config.toml
n_layer = 17
d_model = 224
n_kv_head = 7
head_dim = 32
norm_place = "pre"
rope_base = 19400.0
qk_norm = false
parallel_block = false
lr_mult_o = 0.807
grad_clip = 1.0
schedule = "wsd"
batch_tokens = [16384, 32768, 65536]
seq_len = 256
doc_mask = true
MLP neurons of a small language model. Each row is named by its layer, matrix (gate and up: input weights; down: output weights) and neuron, and shows model dimensions 0-223. Each number is 128 + 32 x the weight over its row's rms, rounded and kept within 0 to 255. Numbers have three digits each. A neuron's up and down rows have the sign that makes its largest values positive.
After each neuron's rows, "fires in" lists the words (lower case) most often at its 100 highest values on Wikipedia text that the model never trained on.

L10.gate267:155118089172100158095083151097160171114123151166169091136148159077123092121118119120098164173106139115180136075104106134142149188155127152156174071119066104142119141093128186184125172182080119076087104125128062178118115075124139040120140095094105079133106169131147103113159128159219164109181152105126160128121076166179144140150131131090109129080076112128118115138154120124151123121171120107135070181139141162128084142138091148168191102174133164115107145094127185132087143156134162125090100186117201093129159108162134128137173137122113119100122077151127121088131167079094107081147133053096146116124117114057163103128133117176164140133099176143116157147108113156125091210108
L10.up267:121100074171128136096091094083177163157077153147146119150140140085115071060105115174110161165157091148067111118114125146151151158150107101163156093139120152138141082110081140140107255144117114074103105090103068166120062115144142084164157161176137056100114146169156104130116150167151141161129142126133124148103127151157137155149177156108107163097075085174076114150144097120089165183193124158104138133150138131135147179122094109091170134203146182137097151145154138072098114109163190134119107154120172128153118125105149168166205146134087112125114077132076159124131162122115132130151179101130161133109124138106167142175142087171202123132067131128105167113076132153142127167091
L10.down267:078164122127183110113151107127139131125189085104139130116120121164130147180163115105177094104070146146112155128149164118084095069109144133093057119117158137104125107149100075129146114110164120138205114136111177081109179139094096156119143168123123173109087078135116143144053174100134107078093109128076132104129158126061114114108084108169132120170134064126141108133126102094147089094104201136133166111067091123146166133149179178127035150117113124153160121164087050166185069137118105097094165087170102132167117112143113125068120122144190152114129158084132094113144154107167133103114108173139127171140103135148131142095151176080077117126198069110126120144176127111106086059167
fires in: "was", "is", "website", "history", "site"

L8.gate311:113165222113113152108129151199151157143150165162090117151163119163146096093124083135128128135125135193138131108139122076141110127095129120154121188126085081124132094100125168124168152114135111142200118149109106127138108127089132100090141181118127142094148147142174106149079192123121157100016075135150074091159125130111161073148090094118139122138104063089106149200149218107089083109160118152132113082100092151152144156159112123181139154147100186131106083131079166140115106191131130086106145098129121105127104103149160129096145145182150142109082163113121107161151153201179070116135167147094106125121134093124083082079165052138181127148142080084112090100138136162106122122182
L8.up311:161055184177136082116169113158107112177063162124094154131111116158155151135129133143095156161116132133127116086139105121135102086116128114099132179162129089144115111145130107091112166163172048130127123085103113126123108144141162159192105091094132141107172112124136145164094129170114070068100073169165093122156129101059115118127110165111071131062033161128133159201213099146141147099083120131154128111170190068098165116099096126158168092141146157071136113129173121112112162134118141134093176102098109106102098120220173143166146135119106089145125104102120174207144128180139100132072059127114145130085158136076140143108087120134129149105110181162119141138179132150163110125110
L8.down311:141105099134112113128121109095154162111155089139133124203107060128145115139165163070198096103122121125122151111157244106134116078155133103144127080083100174110092174141152111137081066133142176166178082117123062084138095193164071117107148148185110102105172147076097142168098158137140114140103118104138159116153130122153048124125086173172135132157189166155137084112115099068195121162169086147122126202047146149117120138123105138152119154151129162113131100136054157110122123125150145190151104161089173111143156127105147117113119044170149131134132148063161166105111125091097151132156192172171157159124163147135088143136111115128139125090127121132146110098158172112140120129125
fires in: "2022", "2023", "2025", "2024", "2020", "2026"

L12.gate280:055143155048194137081102115106153101153074107104129084086151097131160181092141174146158163173095127115106110109100159136151081164051197103087074121140127087097097084166110148133050059141151113146134148144063120111140106094162088175162154150104069150144155073168152171157107149092134114086137114090122098090120175092113140066095124115111150131110095157109188137116148123148178113071121143068123200134124118120110119108177162081116149144122097077110180120104168140180143110129169125141149113170171111152126124155175165168100112170139125162183109090112192131110146136115139094155158133172112126106083100124117141165126134147109155114125169160093170155114155125127116143184071
L12.up280:172207154118136128179152146106130121095122106061124155100150109116072121206133117124175123160065151146090156116096141160160117145093147144120149121034132169107070135126158121178168112210064128153134197114186115184135103126142100194086123103177124165127126156158094104145108122136173142132135107091103125109175152108113129110166156141138149108108165153087124123051109166098109132170134119111104165108084118111115098140163142107162124090117114139059113178131122148123146122169059118067161123170091156129165108149104131194150161193150212083125147198133126142107134052109141117154144147099126121146157141123133102124144223180171104174140118166143152105135119092134130131130139
L12.down280:110093074062098164184155177120106155097074099152159140103093171073086138134142120166123107150102157140146099163062128163094158158121128085135107088151193131149132053074144080115115145060149112149144124154145144114065160155141133090173110118159135091157105125115139114139151135101128174111152154119157104187128155132133108101091179112105121166196186125163120139082085074168077185094139086149104076130137149109103093115146159076092159147094165136159146139083061163133123131138119088127029160142097086092166136139154101111170123068109103139078101143116135104130118112119155101130141134195139118072120096125111205140135186120130155140134171159085121177155135133138196117173105
fires in: "to", "and", "help", "helped"

L3.gate206:124091146113123105175213090100112158120105151171116129089156088192099133148079073139154142175161093101108150097148106063147121101130152120056162174111134086096139096108138140075152093166143120179126125116110123143134139094034058127099132080122108101106152097119121159131136115151114136186143113134119141119130125174115139091095058122191095164133122036133086165115116078083192109192150105139133094089128075169133118125171112151098110132107135171145098106139075139101096125175103102115116154112136140075119107173198111146104171132128088098120085166154152103174159132149083079145105091118132177157106093130130136054091123121061103103165121075122108098059134125132095167159106
L3.up206:147110112145144096154146090090155109108146217135143102071208115071149126124117148121151119114098176097171099189129114117097142197208187180079131094143177132142093117168119157091106113099160175131154081118099147137111127130154074125139107154170113173163125043180155136144148161138112150096103107100165088081123075182094116157130117124111091142112110091135118173115065100124124068115125098142163128123134125166136150122190110152140135159093130118170092129132078174129180150123125132143104168114190148189103053130132083140119141099138105101138084198063153094102205118131131129135072118129104072164130125177110121059139098125147102091139162124142114160140128119191109087126155
L3.down206:126111157116119083175073145158098082124115114116109098072126134132027152137129164107075050104141125094057120093144112109125107139088116145106085160177132152158141156125137096187069085138170129149116127111179087155170156147143136165118185102182173145161137113094136110130121144103108098127144114117227134078139102115056005086157120158153131170064134142173083141121145121128156124127163119144151117099146114118137144144130096166150099113133139096117114150088111110148127111133155111114101181143141089079089129125155135117179159135169099167129124129150132150143148109112134198098186125158131163163070103033168104129098148161122101068162113179139094076072120084119136143150128
fires in: "some", "one", "most", "several", "many"

L5.gate437:153129186102107125099164107104111137188125180134141085161113094097128085119117098114083150179180064151170094053094135088170159143188138104086157093136199118132131193096097049056094123110155140122092125155139079115052117116127146180144156100140160132160120132065148161122163168101096197139147138144135111107127171118086149154165129155134131087125190203124160171152121154155130145139138112130127114143124175103074143111140082096129151114137101173079152062186125213083114096131096135131100120144062152051127094071135113109110142123126126097098133171111157152161202114134146198176127141178123142125103158114148138131153124162119161124111164129149129148113115173118153121155122
L5.up437:124157150157102083081119102151146224051157054176118152091116128092126122128159133063122109124159149183124085101093120096100174111171173139156172177097136166138159139163093139149160130179078135095146147175115162111135040132128058153064095188121153162160126110098081177159107121105149128156137113084104083152118151089160103149128102139118103211128131129159176132188107108116144119092085110041102097106134176130089163134103103079111126093099161091103090113105123125105137139118128097091154123132073198134131113138127091144115108203118109151126140170109147141110140103098145171151127139142097055106140118161135086158091137129122139104117116129154031092132086112133108147088145
L5.down437:088148153191159163178102114144121107087109078108093168090114073140081101197173121192103108070123117125130131106141158144106103104081115113094138146181102132119155117121117161178139145088116141130123149080139152114128153166096047119126133094120124119131153113139107095175139172112164103112107154085076164190124112183112092088145109156193171128118157109078160172074133117172182130196107146169092117127131131188080131110171120155135144145156133090144128074136109158113118131156131110191091127176139116103109221091170132101174119133085103074174104104105141145106146160159062111139197177061139099136181110129133170162135176110097123153119102196141126098159200115145108113118140
fires in: "this", "it", "each", "which", "1"

L12.gate335:137125100159082156171116213098071099187112040046136125145166056154146129219117146169142167146129112127137127111146157157186105095082149186095126167108150102149124096132137107112127149115134077158097122148128116167152165088153163111149123095165132111166127082081133092150103136172126154121098150156177150145172107174153125159124153105119183084122128085118132190140120115116143139074070168148111137148075148066107128101133136120148161100155100121048136119166151110109144103116143155181204172102131097084141134118174115177128121145115059154107115171145150098127097152098192136105141122115129097116098129145115101131140116111068163194123176100165173111038079116121123142119146
L12.up335:136181203136160169180148064129110108102154141129099118106127129124132101139084103141110091118178163112074149117103077063069115093100074153127122181129123113101126087119087121130121152185154100145129071150157130109081156142110117092120140126114141082128123163138129123119105174074134160132067187154134133187132124173122138090161144178177152143052092126157103015119067106189072139115099065126160171087159074130106165131109122105141115144093128147112121119102096185153182165147067072173117165078144138105083088148162131106154170092107134096104142118117152111112127108093141162127157103121189063100185116102115132122109138192111137089133122134094105116131105075091157158128167
L12.down335:117139083153106151161050166104127146173062118096187091172137119129179136196159106160206155164079110126165078070154118163188111113135170112125145119114145130146101114126123102109150129135104076132143118130119129168093167130151161164141107046170158140130119103140111110171119085141130091115136163115153154116119106121162053123114174138126158116162136131166123107122160121079125197115152149118100107118099160120110100156108161077100190092169116129093136115158170113136144026163139205151159145159126103086170164077133159189145079087098108165122122157090133124138108164131123131145145168143133185164088142181109114190153153089112068154124203102128193146105100109160079150172128
fires in: "it", "part", "song", "story"

L5.gate515:118117080150179136086121159107137198138127126127110114077149120159129166167162133074117169171136111152152103093097053082170118093145121151175128129060152113134074144046100123163168123169087148134077121109117074153120060122133145107152180103092097135183160163096175128119116140123137103127181114154107109121157154099136150105154150085126133064057139161071134113096107137120123148116163144124053153117119114089100154145130155082147138101148070157125163139149140136079144089103089112142130108170150223092080136109119111127149123213156059112153173122150105125117068175181144189154096173119148105054141150159132145094200122118119130144188123135142132164095085127118133125178130
L5.up515:122113161127069185112086138134102108142150179189158114132146080100153102132112115087166091145172146056116120150092099124087120164139130129137170168089173145142143180125051092124082129171128129113156108149098162146108091057133149124089132168086150098107121134107193120104149155103131141176094189094127133144103141185128148135071077175151140057125129164141063067131117134095102137104131081129108120204122158183156097078153140087162157174100039110121105102140124104130135116094135159101146147107116133198094104053120153113106168126158107128061130142191129134101182174107169125106120125130084078136131154114133155130136106101178189136090125114087146117186093143114175100176151
L5.down515:142107126149191177171141128119112090163119103126127173091094119114113112087092134106137189117029098185140121112122177187117127074130166179097163097161136122121106093169185138105145104126132122137155100111117144121126099133185061106151132122155128108109114126130120172152133113152115121134151125112132191128116115093142059109153124091133171118090161090146160223166149091188221101125107156128126117094165124145135147068107171159106072074169130082076108137097109126132139149159093099167185099138134119063093123161148120177123071098078081152138123094063140117113075128101145181133133111127179144110098117112190161145110143188078097056109175136107092169084107149122104125108123
fires in: "it", "museum", "university", "fort", "highway"

L9.gate346:133140144122180145088047139096147119162143134120174174146129144107169181116100123150153170134135092148168152130121119112132125122112119108105138144103124122125082161144080154163086128103112084169125107126071160185091043094121150109131195138147090178096120073075103128113152143124144118113129175105111091167190130148108150108114097122141142104081123120162163105140180174140124119115133101126149102079115120199172113164070166071134097142129078109108139167121108099128128104104157114155132112139108148105132078184140173227124168121097076114175098061136142120163085104062175122138156165128099050160156164111114096078078077139181087140142120136138125163137048203145172121086159
L9.up346:126195094107087125122075129116147207094152177094170059123136141212158115131113104098136108167127108140080050149113119083119126106064151152138138151032073087128115126129131098129054163109147115119106111106162092074148116116155104071131150139113107145145170140105102146166131128137164157136142125104100129163137122190060119175126136192093129098145089098136165099162128158180181137151190122117167127147088154129148143115109165120126114175136197077112172128171133087095105123108229104125112148133099131102136188125136175139151110164172094083107091138157133129099107155093104085118096170112097138129098160101154159097174093149153101141145147108148189197143184104155137107114136
L9.down346:079150130156150129095131118173093073144120131107148078142092070135108125191131098126114136115170189094123142109140175140166107137144140108133149101162143121171110081127117139168165076151103131214186127158128144084111152130079115094111102119134128126095138109148075136129140195164135086072184127150123159130150142144159037118128176141122142132169125098112099147117158106106104149100137122117125166147103135102129134123102162196050112129113127138116067131143206098084174156063203157111138113160170114085135061123131089074128161163124147138092125119090106101178166113126074130106102121161069118120091191095149202156110132144120140134107154157051149113112052144162100131097211
fires in: "south", "river", "san", "island", "madrid", "kingdom"

L8.gate196:109140060093184146082082160119121119181129121136112128127176131120148159129056175121207158154161177074174165086130103133165111085083203131105100147070146109123159114099106143138170101165132117180136118119150129201162123167146137080145173187157099143147070159123139196226103120146158122175166106134109114127146109111148146083072138103092127135090068141155085170108164164163169104135058082141115104106132120152122151080188132145118147133158076139114118099137158119109169161153130138156152135125113138110159104114112122130070134133161122108111096112174084121115141094126129167159072136131165110159101164148183155131162093168163162122189136108155099111092048106113148101194139
L8.up196:180160177098153128117082079100128100141152127137172118072144131092105123103120126191093114105120164086129113103165099183101073103176187198104107130073168068124158141079128093100096128106115095094140114082151127131184148145111120134174147144170080061098111116138099143129107194075112089111101221144212124148172148124155158131159112090180097138135157151131120135163111068079160128087104125107075104047150158158118108097099110073033129115101150102119144147127099168119153112146038116150119152099090169156102163096143153120135198138132125134147157127133140120108111154128172161135106106094137113137098129089120171120130095133085136082173118150115149138137106126135106083071074
L8.down196:077134104122111143176094163175171184113129115098138097171127165133059090144151143135149142118097152120111127138138167149116126195076130110151139136190117106148156170117140118116153123170086160126118080161143180158102092116125112091112137129224155134143098147103107142124099156125121180181163110151144187100125157130132063128104120157117131096168108129112139155159121160100113195079174142166135157162142075134132132161184068184119126102095179117055188100153173146145151188142218137114130169161147130106121078132088154091128058116058101101146081120181119098158103148142082141142140195174102156118164133111060083178155149114125156122125110084101122126118123182060128128171123
fires in: "police", "family", "army", "court", "law", "parents"

L5.gate117:185110138031172073085126137122072089147116118095132159115143111131179172152071096157143194163089128146076098140120142079102134066151098105137148150150134109098151111181083086106110160110195109192141152176127115124111175121112122137184107130088100124079117125069140120105142171162157138177176080095088138113136094168116125145133119167171096130123124173075139094148200132157144118088107146160137071154130098122157090098123133140190178169108098089147139097118120165118155166121164119153100130118137127108135170152135091136080122132045154147116110174127136087178170102099112110094104190138114159095137089133107121115040114140159032083131154102098084155099135127124173142114099
L5.up117:134196151098149098129162120124122137153088126141175114140187117138136137080086126138172095077162103187129148065146081121134161096137145099118122126125136118131126166107072097077167104144177135101112107172119105155114126160142135097161152126125140099164149151132141169107106067116107122108123148151208132124190099153150065107115139118071176148148159130126120122109181107084153174092182043173160153139086127082161097096138110169109139100130182108118141065147161120103139047156129103118136123154066185058093056108188133090115157193124123102067144234107108117185167106140146137177127151147128088105134102123135145133104135087180136135081164066135124129142149126113175132098118
L5.down117:112110071126135076145122147150161122146109104165130120148121153198112098113144133159119165124138101105125125095143167133153141154124113081127067155093081198117141121158121081159111123129090086126103154159125170129078118199025107115083109093161178113054147101170058117189138166157080107136090108170140129109109163107148192157099107100140135136146087117135196115174150110196166173120071078102133116139079203153094135145124147109126123135113068178133127126144115128113169119165163135121107174144162096222066184078081115134158139073117160094115118087101110118115127099135136144117106063083086092151178152147131136143129096134092166118117161094162150129149127193136103141162124
fires in: "up", "down", "dialect", "dialects"

L3.gate8:123103174133191172102093159128109122149113141120154184120134147169137114122114158197120160138182173124140147135111097096158171162118132118099135163133126159091131130099149112074197104127163076156135130183104091093099091098148181093157127083100143111138121152100093138134105089143162176120182114086198060125112136090120151152124125142122131073110176161142101090143120152186117208123053140134067055108133166092127084133188100121071132114181139187143153148156135127097127159196095093133160127126096113052133126122180126170100134119078069171124150110115102122142123121124087112180085127114199116186143145136146138150123162108083106102130090129157187143126098159201142113172179
L3.up8:092139127149153112084138146075173082112166107126162120109105144099170143114138103097115122176094095144114145086110088193065127111108118102147131127064060066151102158150104070075073116146099131084168130138087103156186128121163153163154133188111118136144119150135099139110106119119158139160102079122127071142156154087138134138103117123143165174120171135124183138135129173140125123083103143134099132149072125171152101085113089137141160164148196129131184162156184135186157155108065109098057127091115095081176111090166135121121146145121189134131143030115190148120127091111167078163133095142207146157132151161121071095121120109122182136159110179156085077190123192134138108100141
L3.down8:192150110163156209109137140151169125152127212157146094175107118136128139116102129175093123112139123109135150187146087038131110123154140118153131136171162101111150144127142108139140111104128155117130112124142106087112184136085120081103135087114115212160182122142083183123115098061201141068152135112147127157136127124172131189160179088077112097073128163137093048102101131141078160152090192089097086180166112134105098112129104113121145116127125138120130125126108111079123134208159117082139077130118200136126123181170170159108086107168068128126122127154102158127154122132115163120188141091124186141135156132065145084154115087123116122193145115133197149097120083172139156143104
fires in: "united", "transition", "will", "cooling"